Part of a small language model's weights: a variant of Adam for these matrices.
MLP neurons of a small language model. Each row is named by its layer, matrix (gate and up: input weights) and neuron, and shows model dimensions 64-255. Each number is 128 + 24 x the weight over its row's rms, rounded and kept within 0 to 255. Numbers have three digits each. A neuron's up and down rows have the sign that makes its largest values positive.
After each neuron's rows, "fires after" lists the tokens most often just before its 100 highest values on Wikipedia text that the model never trained on.

L6.gate1316:111079123117101143115131149140120109136134104118156078124162120140151117140115154148107122103124125123152118127097114130151133116147100105090142133132072146117130140097115082106151130142130118132144128094111186098097087147105161123099151072121130128147133106133094073149127114115167114076133166167125150099121064166080164168071119183140133123140114123105111142125142136148114088124131194146132102108127145160144160106103120181118086115106142139127158155154128168145136131115142158174176123193105115144092111123163121124108127131082128136117118140077096114151132136081144167125
L6.up1316:102145126142101128120156171113115115134126072124170121157130147116116124107088114147141143128112133124172103154133162137160128135174120105119140143157073139126096104131123054150164163127098140110164097085102128102151113132114137152133122104076146122118153094142127110110166110116145098100142127142110127082100105136120112132156099160120150168080127117125113147144109116128139120092145170103121101102080105146101150120112169148125081115098138104085143153119147135103142141085102117140123158130152173105113119104142106111154160173104102127113145157164085124131103102128125098137
fires after: " known", " served", ".", ",", "ed", " serve"

L2.gate804:109128149125075103134135129127132096112166118160165111119129141121126088138118139104129114139101195163128139140131183094050139148122140102135095118136148093122126163135130111105131115152128147133119159080181159170123136134150118148116103117128124114128131114134113124124168142148143128075153118118127119140124137134060109142146150108152107127148130110136113118116131124136151130125152142099145132124141111121168160107102148096134132162133172087144103131097102134108113117138125140165130128158136065181153156141116172142136105159133123087121086102119133133144167139126125147132
L2.up804:137127116128138174135118162120054121127113121112126136126099080128157124098152132126124180131158128125128141132117084124142141132118122193148187130128127128100129136085099102116122152133151123122121149162137113091134133126111135150127121130173120138135127108103148127146126140144128152188051163125130157156130131109144124171103115148138120129104132131074152148086131102153112140134115123172105123093126146143120092090131093119126118098157091200078136145127124113142122112154129113110122107170118129128130084123111092118105101060116150113121138133152143111145121151115129136158
fires after: "\n"

L6.gate1142:161107134111149136112104130139116192095142074139140108113129136121136126084117129156126154101138135130128126147108125159176113129169147124098152146134171123159102103067108151115142141131098117129143159078134178133159140155132131120137102101123127101108148107134120095125151148055133152132153124138077166107177121102106162131140151132148093147122128122114101138133106137107129096142087192117146110098122144145159160107104104166126138130132093123083145131144134136153130155144133124131132145131120131117057070161160145123127113076144101132168151153126143129118121121063142109119
L6.up1142:111069154140099110128103143154093121141132109167166168129125150139131126081136156112125181141106146083130093138123114112139122129186163109094123141129121120131100143156124075140107122121095115100139118117114137111150100122099118124164132153131120141156167132154112079141127122112099103187152166131128131149140075071097164054096103117119108138112122157131117113083141149118112093114123151143133115118139132144157114139090129141119100145124149123111099122128134130089114134119122127126102125169131150136084123158132104121123128153110120087130187145149129104119107133123102154132
fires after: "\n", ".", "Al", " served", "The"

L2.gate1090:116116167153061074132139123145131103131158137150184121139155140135130097131118133118135104147092183162115135111104168110080124133130158086119091138111124115109151149141144119116124119179139138124117163087189143126156127135140133127121103135127114128124141105116111130118151099125139141081163114117150119118131125131040128142113143113152072122132161111103098129118132148136122136130123125118127144147123126134138128114138145089117113153137169094161114128113113157118103124130114147164108137152120086159157147124136163119132090179114123096111100113135133152152163155122118126141
L2.up1090:177142132124124161130124191125079101156105106130138175130090077130151140086156130177102196138102155130164158157150090147129139154097138181187195135101131116111128100117098120132131132095123151103112129149136146157118136138129107153107129132165163123125124104064121119133147156131136141145128154118122120171151143142146116150118099135114157142117130166094135169123086084104152111111137143160104111102153159132140120104145126114131140084132069163110108097145115104167148113144136116117121092126138103119121098152163082154105105076127120126135133083103133145097076145111113163132
fires after: "\n"

L2.gate1003:130128203142090125133149151127159088126108127128158115168137168176144146155094096118121060139112164143137117112134093122140157110100153134141145141117106110172142100179167142125127100147127138118128142122158107144119155172075120108090130148117154155178167151111102149144169121145153134107118098129124163119153146133093127161138119135138145141132104115084173123125089113124099104122109158080098106107101119109101101144149146170143145103132133135112105107103078149143079152128131149116078147153105097130125135124121145137130118172113140121138116107119105133120169120114108123089
L2.up1003:113139120139066126126104142121128146116144123125167118141149151161135095113199124105122138116133138145139126154126153090129155132124132127163152098132091086119124153135119132138095117190105113136107176087164127106141143134083149205129115143110130143136143117115110125138174135113115138111120177156131157145115124147107083151116124109213105122154140134114175135101130137160136129130145119144143104097137129125148088091154093119116101166108139119167111123102130125116132130120148135134101143181129113145152128103125126072166075104115114098111127114100113129159169134108098108113
fires after: "\n"

L16.gate63:120134113096132115119130150118135123107140114136116163165129104133148116123126087097101144089074145126127130125108141086129141143138146142124100094151144120152105101142135106118120114146096150152123101128168121131155132141154140121112124154149091144138136130205167107121127143110130106122173129112109139128119105091125122142134141117103105154120154113083158163145179148139118144130109158160125123124143131113129132108057129124161148132124099127158096131125116127098114148120164112101129137126139066141144112129106101111076114100122138142173125126091141141085102159101144159106
L16.up63:117108131138111120142145129097128174140134113151123183134124097177131171125158126113114152109085111168121166151132129113131180147159121154149134077113098117070134126188157056131164117160139123137121133119174107122152124145148136173158103110132123146148130154157144124117133103079164126159178129150140143118112117100183131138114113107114106157140116152089153126129126112119093148150124135138110130127131118154113133166110108104158116105140128139100149160109107090110179164124104093141096104152160124152166124136091064170094116115119121126096158154110127130100118189101114129114
fires after: " |", "\n", " zone", " code", "|---|---|---|---|---|"

L2.gate1110:132129139109130149099130121116131118129122135138108156089131092162143132120103115107141092060111143086144144069117137108107123123126143090139108116113153109111130130108091125122147125116094153176141120173127144127179114139109095137091113132109125151114129096152174131136125139141138168112125095137156104122133084110110133158106142092107135110110111077092137126131137178162108139113120133159166087133140145093099069158111110115086118141108132134156071126131102135129054107141098125128137131096105136138130107128116103188140089103115166127106178152122184198086130104106118148081
L2.up1110:121163107145143146187134126078117100138130134130134149075125137120124122132132134110099116094152134105154133055109123149126090094136160084114095128112130131144088134107099099123149123140112124130146140148128178153139144150112113149123123123125153148120083108131163164215132118104128185102117112119120142132116079111105121167127132082120162117133117094116108091116147132208128134130137164117103143148142128062090083155115097120077095149140127148136115107139125133124070084115124138109116158135107115132123105136153091158143090091071134122146193123120147181119106128152129139090
fires after: "-", " (", " A", " P", " Shan", " \""

L2.gate968:101136145117065113123124132108106075142134145086165122126107138132147116148142123111125130127114183133107161152147128122088135111115122149131127104122140082142125150113096122127133131160121086127118178096172166145151131153167124149075136130150121137142111092112140128164181159191164138108134130113134129172119105062107099161111163075166110169164135129124147159131124074141141149131156133124117132094161117133141118089146166100122124144152153125128121129080081149149104130132121116094082107172115066156122144110134146140147106178132151122130120102118152111132102129110161137122
L2.up968:118138130122088121123116132134133097117113141082164100112098146133135117109116116130130147109107184135102144143135118116116124121096130145116138120130105108134121153111090139122116104166129082118112175092143141175144143153159132128074130150137114146178130087113130130155159172188141137129119110144116130194133122072103097160117148093150087152124114138115137156145121076149142125121178131116117131111135129141136130100118152091125122134162118132109116125093110180158094142129128114111090123186131053159132141112139140113125119167116169117149119118095158119126092134101138171123
fires after: "\n"

L2.gate4:171114155159113143132158129140130075152118147102131122092155136114144146156159149174102130122126129126126183145094112097126159146172123110099138067154130132169126129128119093134118146108113176144138152128126103125179098145118174137152129121134146124126149127163155089105138121129115161146122131136120148153138172132139120116106124149112121089153170132120128106088146135184118140097147140151090144100139141110117129142151152110187155093144158126129137139143144094119126109108122165136114109165079137127109141115184123152126159120123118133123147150187132134162120125073115137124
L2.up4:116072130115149149071077122135101067187123092136116144159111117146143157125097138115130093092088128149092098094115124119120115135095156130135112140110163134077146124117118123111143151117148090135137130162121100108090070154120079138094120101121095143115146121124128161184115103121124127120134102118135138086166113152118123135102129121145174129084123202111146115137148162140153173118115131102140088156133147152109094126117124154126160101124120138140144110125108179150077112125077106143108151123160137145145144117087135144138174120163143110132119158150138075123133133130121138067
fires after: "\n ", ";"

L16.gate1364:124174160080118100112107150102115114114132127163105114153152134122136099105108117118121152162133140163170111131112145122097138151122159134119122145157120146097146119147137061099126146132111132141137145126101117125168136168146099155141115136106174143133177105098109143148140097133145141173140115120098149157087183125128139185162136158078108136123164132118183143118106155161128105135146181128147113134111116135136117117078148170145131117103101094155144076125164135070146185109172123122114135143131087152192145113120121136104108095163144113160113120129111134080128138121130169134
L16.up1364:088162127158103166155114145131090134147156126183145109169122146134131108126096100137108150127143117103130126138094161110080161111192120104151104090095106071125160128160125144142111098140148141110168130152106105108109132165141120121135169156118139182131151117110136108170143079174153130129204141108146154105123115136156124107102115106102102083128124112086115140141121111095153137142131148154123133118112118150088133103125161148134140111151160130122121116083143126117084157144098116135138129112119132124146129146173097098138132125140114167125086148127158120117180153170185134133
fires after: "\n", "-", " zone", "%", " is", ","

L15.gate765:121122128098134153064148154138117129124132110148138109085082146149132142132134130146099102134129163085147152110123129122136164080120146110126121160130134116140134130180094173135110169098123161112104166143152125134167118162139136096125153111108133127114159115156149175162190142154120124084173204122084142121168149108125143157113141142109177145131128114138114165144110146138144147150147158141167127132124111096139116143092142134112118111099112118111185123123145154119120139139160144110108125119143100151115155120124106136083133138189124130112154104093120139096124119069094153117
L15.up765:203114080129164125088115127119131121152151130166113090104125108140134143108165141142115162132155118112136115115168125154114141117132123119158117131102142149082150116143110106165125107130167093101104165165132164117139121118106106114147115164107063091122133135114161119123179141143131148140105122125121137089101095148116118141115086115133172137164129117117128126102161125123129142128163119129152192097124142107110106132119133127132161101080126182098141118106138138184078112129130104125130145145133175155094121126116141117113144135120121122111151136138097156132102140135094106148
fires after: " Neb", " W", " L", ":", " the", " 0"

L15.gate665:163081131097091125093125096099138115162119149129111083125110149134139135132128142127096125103209153118171110152133140124160129130137150132148110162160169129155142119101130104173127124088111104131154128113126165138140126138108133102139065056123125150142151147142119127119176148141129153086102108130104135112152143125090127137152138146172098164121125110128143153107112117139093136158152134147145131128120126105097127136099155118113108095067121123148113126132134104129077110106167141114143137146151101127107139121161120117090124140191121148116080181130138103085141137168082091129
L15.up665:119072117161129145142109132109145132101129142118114081125125140125134122164165150123133145115160156120124122161105133132141145156140154146142124152120168138140157166115182116130139110151171091124142121116075108109154140122106153108127116096123115119162151146156129175094126147145154158087131103126124164107164110116116130136116152180100148126183125157096118129123145098116141142128137081131122188136146139157168132098162153124156112133111102170142104154125113109193113059105111138129149120124088130101162090102142095117128130103125115143176120157185179133131119132137145127094
fires after: " L", " W", " H", " l", "H"

L15.gate359:111132126108124095139114133140125146102078133121115147121132144152133141110096131139096147079150092136128095144159105126125159113136157127104130111140141111121127107120107098115101166115141085144110128122165152150097105138096176135105154093130132088110122105188141141129171129132114133122171186121094121107162144126123141149101142121172137133116108140115115150138168107142157124138150132139121091176056142161123118142088123181136147134128106093116143122125131172145156163133130114127125150156090112067098119123144129127100135111139107148138066131129122106143130159105094135107
L15.up359:138147134168138143085130177150112126148119120125104110131124156149126157113139123127109105113116098116144140150175128135114125074094127117137120106080145117144129124129134139150168177099151081093122149163163143121114115133074148117118120128116114099068130134101133135099155153123117122136153139142126101130156149152105141184135128091172182145115087158117116129131143132121097088153152154131124097146135117083089080150112096112094176105104109145079132169130144142161107159115113112101105127118132159135105137097089122146132082109073158110121127132106110125090119159108121109088
fires after: " C", " R", " D", " M", " E", " T"

L16.gate650:151098141082105176129106106107152129154092111118122136139177123148140101084137137150111110091097141149120173123134113076158152121119100146095165151175168112140104135146123137112133106112114116099102114158123133131124097124139079117174134128170103119153163080146147156076154104142159145110116136126113115083108151122110176121131108129119138123122140142107119154126145134116108128121124163176135140117117112123108140158094122147191114148120112154138118164132135131110151154098162100123117140150143120110143132111137169177100139125137153132128163111140105108114085145122149153087
L16.up650:081110094140155149142088133127146153138131131144131105100152113160129126112143126096130132135117105164172129117155107102101121090112136165094176173170154186104135130132124163088115136135072083143120106131101118139145110123155106154130131128136100140100114099154135162119140121085105135100084123106171129130116155133135164127113169138090156148109127141112119148159171117138141129135142168135155102095129131123132114112117124137114129174128106170171175138135103134141094138149153118136132180086159158127135137134128163150161148120138149121141147083110138079118167123106112142107
fires after: " =", "-", ";", "'s"

L15.gate1241:138150132096105153115083134128164112087143155110101098142132152168156090147142124133120136088163112128122159134112112105141161126136146162120131086128141164151120126105109117129114156088130101143116158116123118142117137107127127122139149115112111167129152115131105125139111092128131127151106145099136128098130138076146132170097128114107098170109149164102148138148117104133134110108158168100132157112135116111140146124111101106158044175128082121117136100119111160097137135155166126111102141173125105162141123094124096113116105090147137180146148077137160132117109130152112181131
L15.up1241:147151120117130151113169112104077129085119115115130140126156098142156135124144077176117127126157163141125177127124134089127134107095053130131074122110130143119106150088110146138096129104136112095105141142099127130167145137111124132109102097166084087147112120167151091107136128144126143099118149131098131120112081119096157157093115119147146130114146092124155117142137138112160142142106078128052116116137143106105125130139146131113136150164101163117142153192134108135122133109112132115111090158133147088118115120103123122125130098150114119129177138125160123136103137085128091188
fires after: " |", ")", ".", ";"

L2.gate1428:106112072100116125164132075143096092111081125125132175134064112128124143170145121130157135064100144139140133105129133124120130105099135104141115133127147124156129116104138109142165145144126143133122171098142179173135145174061102129098120106132118144154119139136102135125117144118140167140140078164128131122129126136083103144106157140132183126093120141105138126105123110160141114115133095154095133131148108136144066118117162147123129132139105111073150119116079122096105140089131137112164115126160094134119152169137150116124131159145154143126146154126111140142140107134132134104
L2.up1428:119107118116075123127135109108153104121157136122150092105128120130153077149132104164134156090146144105177148126131154134085170140132112142114137141122173105128105133128129103111136122142138129127106166148149179142142159131092101169141082086120135128141154121150128103119194159131150111131136124107144133180118136157104111130159118120110156135140145099123127129124140072129172120124165071145107132090162120106126133110105140132130139138144095132109136124063094134083109125163126148127150154168137109163125149130128173136131123109128115115125106095128123102129116133107105137127
fires after: "\n"

L15.gate1578:156106123105127124117093129158104121110137139164081126116124099108155088130117114134103121108113130168164171140141149113196094108112103127128179106131120075153112137120098107129125140109102086146150162073172152152143119182081128092137146110088064110112135139100167120087120154155131131158141151117082131118144161091113101186100093116115150142136118113131144149100102107113112137110148099119126119150105156120159140153104143154156125126128091114082173148180135141126150106146150129085110119132134120131119134148141124154098120106147139134138145137081125108128091164070081132107
L15.up1578:119139128131116158163077161164149111181149129075120107108159100077128100127131121135118127080095105097095162120137090115119142083129142121124133133142179125122129120177133103122100160112116098127089121092139126108118126121153118137111099124130107135111136138149118127108118106134136156107134095102165139144112126108138164140138125123150106144117139138134127139104078126147166159134159083114166123137127120167094083150112120084099141122100147142137160127109120136145114154122138096081151149147146139138090087160153146149128104141137105132125122121130165120103088143125124106099
fires after: " P", " p", " T", " For", " D", "T"

L6.gate1415:134129156147151116161143132148140149125130137132136117114163135129179101121141088146092134064138118140116135141100078127113114094137120118137149124107164124121121140126158137120120152142148104115122158078118132095129115150161134148113115086088111117121151126120077100108120137140125124123105150169125132141082133137103128149113114156129077135135089143095145164154147136156191135110097139145097106164154122146160138122080126168197099161153140150149127138142146117171161144096159124141122104154116147128106151144146138139100145121097109081149116133135129094151097137174123167132
L6.up1415:115131131139134122135130137123095093126105104133160109095105102105132121125137083130124167121110116118135119149079083136140070127103145113092114066106154061122137115155134133125137109115076142130129170116142111142136146099140094115133132137125086123122166124096101086149102094129154132133150128123155129153115098086086128161110088164146152111142102111099137127115084099116139101124112159131115130112128118127108107129128129113154170128156123109109120127078143111157099132141148098132089137173145122140163154132123147112126135179134130140136110155116145110123083100202145162203
fires after: "\n", ".", ",", " was"

L6.gate1466:125104192120096133098139131112151102124092096116170118138129131179129081110148115110152196109113133103115122100098167131141137137133104093195105164106159093096122145122140120112129128126147127175121129089144144108134104140090149151168137128125104138181153139088104128163146129159152122133153182094099128126125142104093131122151118124101132125107099140120126138171150153117148106127099123102132097085149180164130177112132105130124098142137158140175133140143131156149142136110127111116139104165142108152156115117150155123137112097105125111131142128083170113140110136121093164120
L6.up1466:107147133117121151101117128129134153121107121145113130117093141116120142131112121152126173121118161155142127185133148107079110139132150101106151133085137088115113116144078100125144130124117134134141120078131111134114099097111098100118137111144082105152129147134063137146131112132151159108119071085128109164145160094080151138151098100139128129147071135101164146141135129121110128136115127080164121064121138109094102087101146090116126144160132127160146137132170127109126143076127129152108103121106130133116145114155159127123130151123115083177123112109111131144144095100107103134
fires after: "\n", ".", " and", " |"

L2.gate408:109144134098122147179114130110124164141118125135124150111122169100114120154134173150128160150117119135096159131110116176129125135121195138104129027156158132094112121142101132126213086173135128206169126124128132125112169124125141143120119117122166102117109119136117139132152112128075102144139131180121112160134134166131084140123151102167091095139124095122137118116112155168147118078129088120119116114092120081126142131132108126123098129142090119136083093162093112118157069119139163101153144098110138110120137107095116110130148126079132134129122122148130164085132129117127149143
L2.up408:167086168136131142131114135116115125148131111117122127104128143111131148146162120141158121157118131127138166129134124142127123092118098113149108081148197129127106129113136128124188103137180116164148124122121138139164070150122148125135107099133120066099133119118189105163121173173114147097116118150092140135204182139128130147178150120118126140094144095141115147160101174117137113086099080126119143092114135155149117091139123117119108112119135142101160093119082180125101098122140102114112137122187123131126136183143139112109134130163130139126122140151123095174117126090132136120
fires after: "\n", "|---|---|---|---", "-", ")"

L16.gate1217:182154126099118130134114131122163146116138131156132063106093115138169161110096125137093065085140112101126114097167093098124101124141132133132137155137170096090115139159153138120113152110123093155120157144126156162082141109102123137128115106116125103170162137090118133145158077121119150156154123117157149106130094118142114082122106168058143055132105138118164103122144111103147116129131130140159148180122126160138119136094122141143158134114146126129142087143129150133160135160149134165114111165159130179102126124161118116106117108162120117114107106115163057132129159128155137115
L16.up1217:125147156107145116114161158108126133155126129156132146101095096095138109166167128146142130142158095124158094153109111145085179140123127140143104119121112100135117133139144144079124122088109113135138119150120139137145136126104103135088102136148122110094054127174154132146161157144165116156069136141122142091112167171110096141123123116134150152125134109147156108111137106130142124157125105138100106110073130083139152122134111131115130090125115117182133149142114138087099104150139128116123147149111147120157112099108107129146102110167116183134207088142105089085164129120153102095
fires after: "==", " ==", ".", "\n"

L2.gate1174:134132147125095116122159166116115075145119113133148107124128154113136129128124178083099132144113140141138133159094132111120095103090147098094106161129112137127141114150162135120128097107122088104147162144125120166126122159165119126149122123109153144136120166110123088142180122106153176121125077103141139143123119131086127157204108096129110133146126132078128156140121137111160118132142158117144118114124093124133132123147179183180118135154127120113134124099100125129103146107155146108099144118109108175164134140167151159098153144100133095124113122130133121152134162119124122117
L2.up1174:140112122124120102158069121115079114078130124123136141122118133110129107085126131110124105102143104121123080140125162076138143152089132103134127130146130097126100164153102165109181126128120123153162194164144185119098130139110133155126120116097120142105149115121112114155179125109125116111124153114095116135110100135083070126105120105131091077132151127152156117115083157130113127135123140088132149122129130118139158116163135121160119185157127125159135126074113161164120100117138130110113191168129127168154133083127156137145118137103123080117137126147149147166140125119146132112
fires after: "\n", "|", " and", " was"

L2.gate1048:132131151122087089124132137133118106107146118151172121135124154130130096121120117116130120119076192165129129128125154108066126130134138078150104124128130086125130155139131122124122131164126149126108165095186167159125141140128114153122112119131121114115133110122113111135160103164140136071165117128131122140121129123058112142139112108153105118137141142119113117124142123118130127124158147095124124129140110125179153103105171110123130154130149092142120141100106123116119128133128141151115126155111084180152162136133154145134098162114128093120073108116139134147162133126139151129
L2.up1048:169134141133159168115128183123072130124120146150117147123142093124163134085155103155131164153113131133139143139105094128166105145119141176165182126138128145095139138115099084120116130133125150143132123169131108096138112120134117151121135114143130137110130110089172112119128150136135112178096149114141132146118148117159120164120090122123122115117131127104140166131121134112085142129106152163121138079130201128091130106137102109138134096160075193109132125127128113154122150135118122127137104143120128114115072104124080110108128067111119117143153142131138137153083161121127118154
fires after: "\n"

L6.gate531:132132146107124113140108128138084138122113097126120154158136124152131127132164138092096113113115152115116144168106145086148129173102112145116087124113151097125096135135117128133125150133133140126110157088158152131143140142128117094156123098142123120181162149108139111116122101125143107117149153135090109101126109103132135142149127067122101158100135149119133139150126124130125085175137163086140120105133164118121149141153117116143100164163129142123119116107141131089091163104132130171148152159157115161095178126117126109127162160098112089198118097064174062138106113107117167109
L6.up531:122097116136123117142110137063144149065115104111138135104148132161130129090151137106137176123153141161091104173078191102121127141122118141149128104113125144071114135123146141130097125127108142178138175109150184125107126123121053122130104121143096106171129112111089144105185124120157117141117137107094110154127136129084127159104140114139112178132080150127135132155113130101142132137134130103149130118167126141085139109121122123142112116127147148147168147145126125125111095096133137157187135138152103125090103110145142148166166164098109096168115130108142138134124140078113117114
fires after: "\n", ".", " |"

L15.gate757:158144139110133069119123119141115120144101147141121156097108114131160168105102112079128123118148136119122136100119126125111128127101157132122116168173142117157102146110142151130118112112106118155132110095137105164111163092077153120151163110137128117110120106162087146125139103090099130120121145117110090144138086124131105132095129095114086070097131132106119155163151145102129162124127113120133115151106153125144109134091166110155103121130136127137149085130136129117150146143160135110137115155111091112132146141182150158126093122118119099142118086160141142087178161105144133162
L15.up757:132124077124145131111160152123149145071135165131125165107083129146123118153168107092125107077118093080096133119077102152116089066133169163089139161140145095125115109092109149143100130127116081123127141142097128146131114160088118151132149084154156139106123078144108115123130103073124163139115108132141147112167163120154132133096120143140138133140102089132088150173146118166126108114119143140101133137096162128142151171131146141102150053131104131130122133141097147161107114118132109127102132109113130079122126146110152100121127129151134143151084153121089129109125122052122171137
fires after: " \"", "\n", "-", "==", ",", " for"

L2.gate1343:127122154125076074121129130151123094139145128157183130156129151122129120122089134122126119132063179169145118104112132104102100133137182101121116145108136094133150135161125139132127110141121130147126169099185162147144113129135142144142126095095119138114134135113126098127130104135141150084178115143131115144142130123055110141119133138133101106141137123107118143122119131132134124120126139126160140134146152103149144115115171097129115150127160116166115134102096140139104156135135153128111135156101060161127169121133153153116096171117137104114098117103136163138120148123122143118
L2.up1343:170154136120155146144119201124092113110129132123120162135100142110117128076152124162123169138086160134142153153134084154142113165118142166161200123130111126102120128127076115134110119111136156128109123150134126124113119127133104157096161125135148134115117096080143117122132131121154127139143125109115137155127133166140137158114091125126123141119116159105143157185123121091143116109108167160073142100169203132127143122131121123118121121138083165145113116139161107201126131142137122144091103124144133092105093107150096112116111115099122107123124132130128142143046131120130145148
fires after: "\n"

L16.gate995:135156138087149108175173127103107140148136132144097111103124097121144140143144123116087113140130154135166165133138132072110074122103155141105131089133142118114114134103088112145133121092189104094153097136136093159157144122152091143131152139120147099161128142131121140111140155098126124143122136107092127126117149122141102178165090135074073145103140138134128123121104140120155133128169140145139143104125138094162134147123138159179102111160140124107157094134151098141131145143157132129131143169154082127126128129126123095084109091128104077154139153077124078103112131141165126189
L16.up995:093182152127171113122065148143158146168142128149155114119100096091138135152144113186131114132141139103110135093133095116164112154128100119115088118130129134128125129141150135147129142105149118183153153124115121136084141130188144152096144098121131086103098145153126122170135079113136146143126192136119103109113148135122140091169103103093109123106102112149136117140126121132155144129139130140151154080136072080136081132128096108103109129134161119170142119120135162120093188081129143141085122137187091106134138128104095105121114148112148123102147114127124150126115116166175113160
fires after: "\n", "|", ".", "==", " |", ":"

L15.gate940:125147098096094113105127142148136117105134144145111113124104095126120131081113164113108161121124130115201143081143155082154117130096092111142105117116159110102149108075115142157134137130135117175123124079116150120148099156155156149132131141138105108129153098135163160123130137149104132126104126114094101083122104129169172148155134121129105109149119095081135129128130127119145151136092123131162137104133111107167109101094107155141058145132124125112144085085129166145140100123140128124150142138170100153121180141172119133092124082134134111130130129078138129157094128120093143159
L15.up940:169129125128148097155163165130111135100155124126134138104132120113145122073141096115125108131095144142159116093185092155153156152158128162119096092087117059093165130158124167166144099114130137164125135076114145123101122136099114154140175140151134082153121081137166125123130175121096083123150139139139147141129104160151141132160078120150177133131107102140123117098132099139094155159091132111156151080147149142103156138138094124080111138146111174158157128120127123145139124127138122131105129148151133116119171104120144110134132147136120106127133111105157128134099124110142134119
fires after: ";", " |", "|", " of", ":"

L2.gate676:178109135121081114130124116111135110130110155099132196151129119181122110155140110141122144059147149096140184139097162117148146160114103147163123130123156134135139130142107143129118149164099147164157145146164169178159154094079143126078101119127138140150121110105113131126140149133125095121137143106096143157120134103077105184115120159145147136105171154091156129123123106117070121108093133130095112128106132109125113118161113131123110113157100115074127105127064148124103156143116148146148161150120095121109135107151154145135121134121130140153142142121136134147111127133169123148
L2.up676:103188121117066113136142126133158119133137140086144103122082132113143062132141138121117142064145153111150147140112122128105140105076127118161115119127140112146114146114152144114113110129144117107125158107182154147154157094100128129121101135127137126145125132091099141131186127123133176096155125150135119120132128118106097110144119111168124105093157137143148127137097106138153097100152108090114089110123132136144128125132143133118141151170170125112134124100125127140089117126124126108141134124133101141145150120124146167158053174127114102147067107122122120134181141122149095153
fires after: "\n"

L2.gate1074:136123101098094116138118099142116074141069125116178150108083111121145115153126114119119138078118151124126138127140143134118099115099122125155116141112135079146139112120106134109137115138122119124138158111147180214163148126111126137082121122133146126152117097105112114161137128170172151145138111126131127150136164102070112158124156120142115164117145147081140142110111079119133092121140127110113138137139099118143103118138155109132129113162118099068105106101062154126081134149111130097153124159121050160124138170160130144126076181155171127165140097119118161122111124130140164097
L2.up1074:133100088120074114116138119131118101125132123110165104109090125139133087131174116126128151092125172130132166148127170093098119117138114146156139115114146093111127147109082123099125124170116134149131163105180177137168143112122133187110117120135143127131124079090142148151161133166164140107162158132120127163141149112103101166157168092165127153121142121115135113101130075111131117129171095101105137129153109120180146087135157092131134143160135116105109128064100120099126135152136144122149121148115099163125139129139153106133079156140128098140109105132147140141118144111138128118
fires after: "\n"

L2.gate454:131207148137124096136147138143130121091163125125119140154113111086126110091092169116208104109133131134107119165112132134132140150145120143136121146132083098129135123120132095126116145157129118155169141120130114126154111111129116151123117093137077123113088132124133075139111106116180123115122161141132143113173087137130149130090126135128102118122173111096132121129110067092129146121129111135147157095165088151150112139127114124093075100150094113115073143127121118138169153130135164135160129135121144132146116152107137109131129147147160132251148119092125173123132130074131131150
L2.up454:088148126132144130111141129134142139074134144106125111132129120140134127121116151137090134141132126122078146075039119129127159150156096149125140131067079112123163129131121138125111072124115125126124141115122115126080127160132140126138099159120136129134173142119128143108127086137114107148125134124170118161107129115131204140126130144136139142140093129116121125100163114196139145255067091123125099106195158085123131121144103144084090111095124135116120159146113136125178100116158084152107122134177126119144140119135134119138126135153113107136119132091099092115130126119127107128
fires after: " |", " Qualification"

L15.gate382:165124132142099127121146148143117132114083136138122090124083138150185091117121134122096101135143171126146135111115146129135137127172127097120141120150095149163090166108135102112165131070118089111165138103129106135162100135128092128088136134137143141134112115136116097145140093112163133113114155102095131126176129112111094106089121146084109103094096181080166162143168119098100117107103155209108107160092144135139114106119106149124151108137135103130171094123095100147129120132140147137136102185104130142132137156130099130091087108135161102132130158126136134091148187121159119104
L15.up382:136167108127137113102189105142139095092098132114127118186099086128140128108140113127105160121147147105180064120138150147078147105117097130160098165098097099148128103150152103163129162150142106096149170107147141119147109123147105173142123135134150154119103126114149093168068098108090124111143116125122149145137111137098151133137123132147150092128166134094138146122124123119166107145109143141094119124149108089117157118151122077123199122094124095156125138125151094141142180112109145110112177129108153144113120143120122156117059139121124085090128132119110118139151160101104095152
fires after: " the", "===", " late", " early", " ("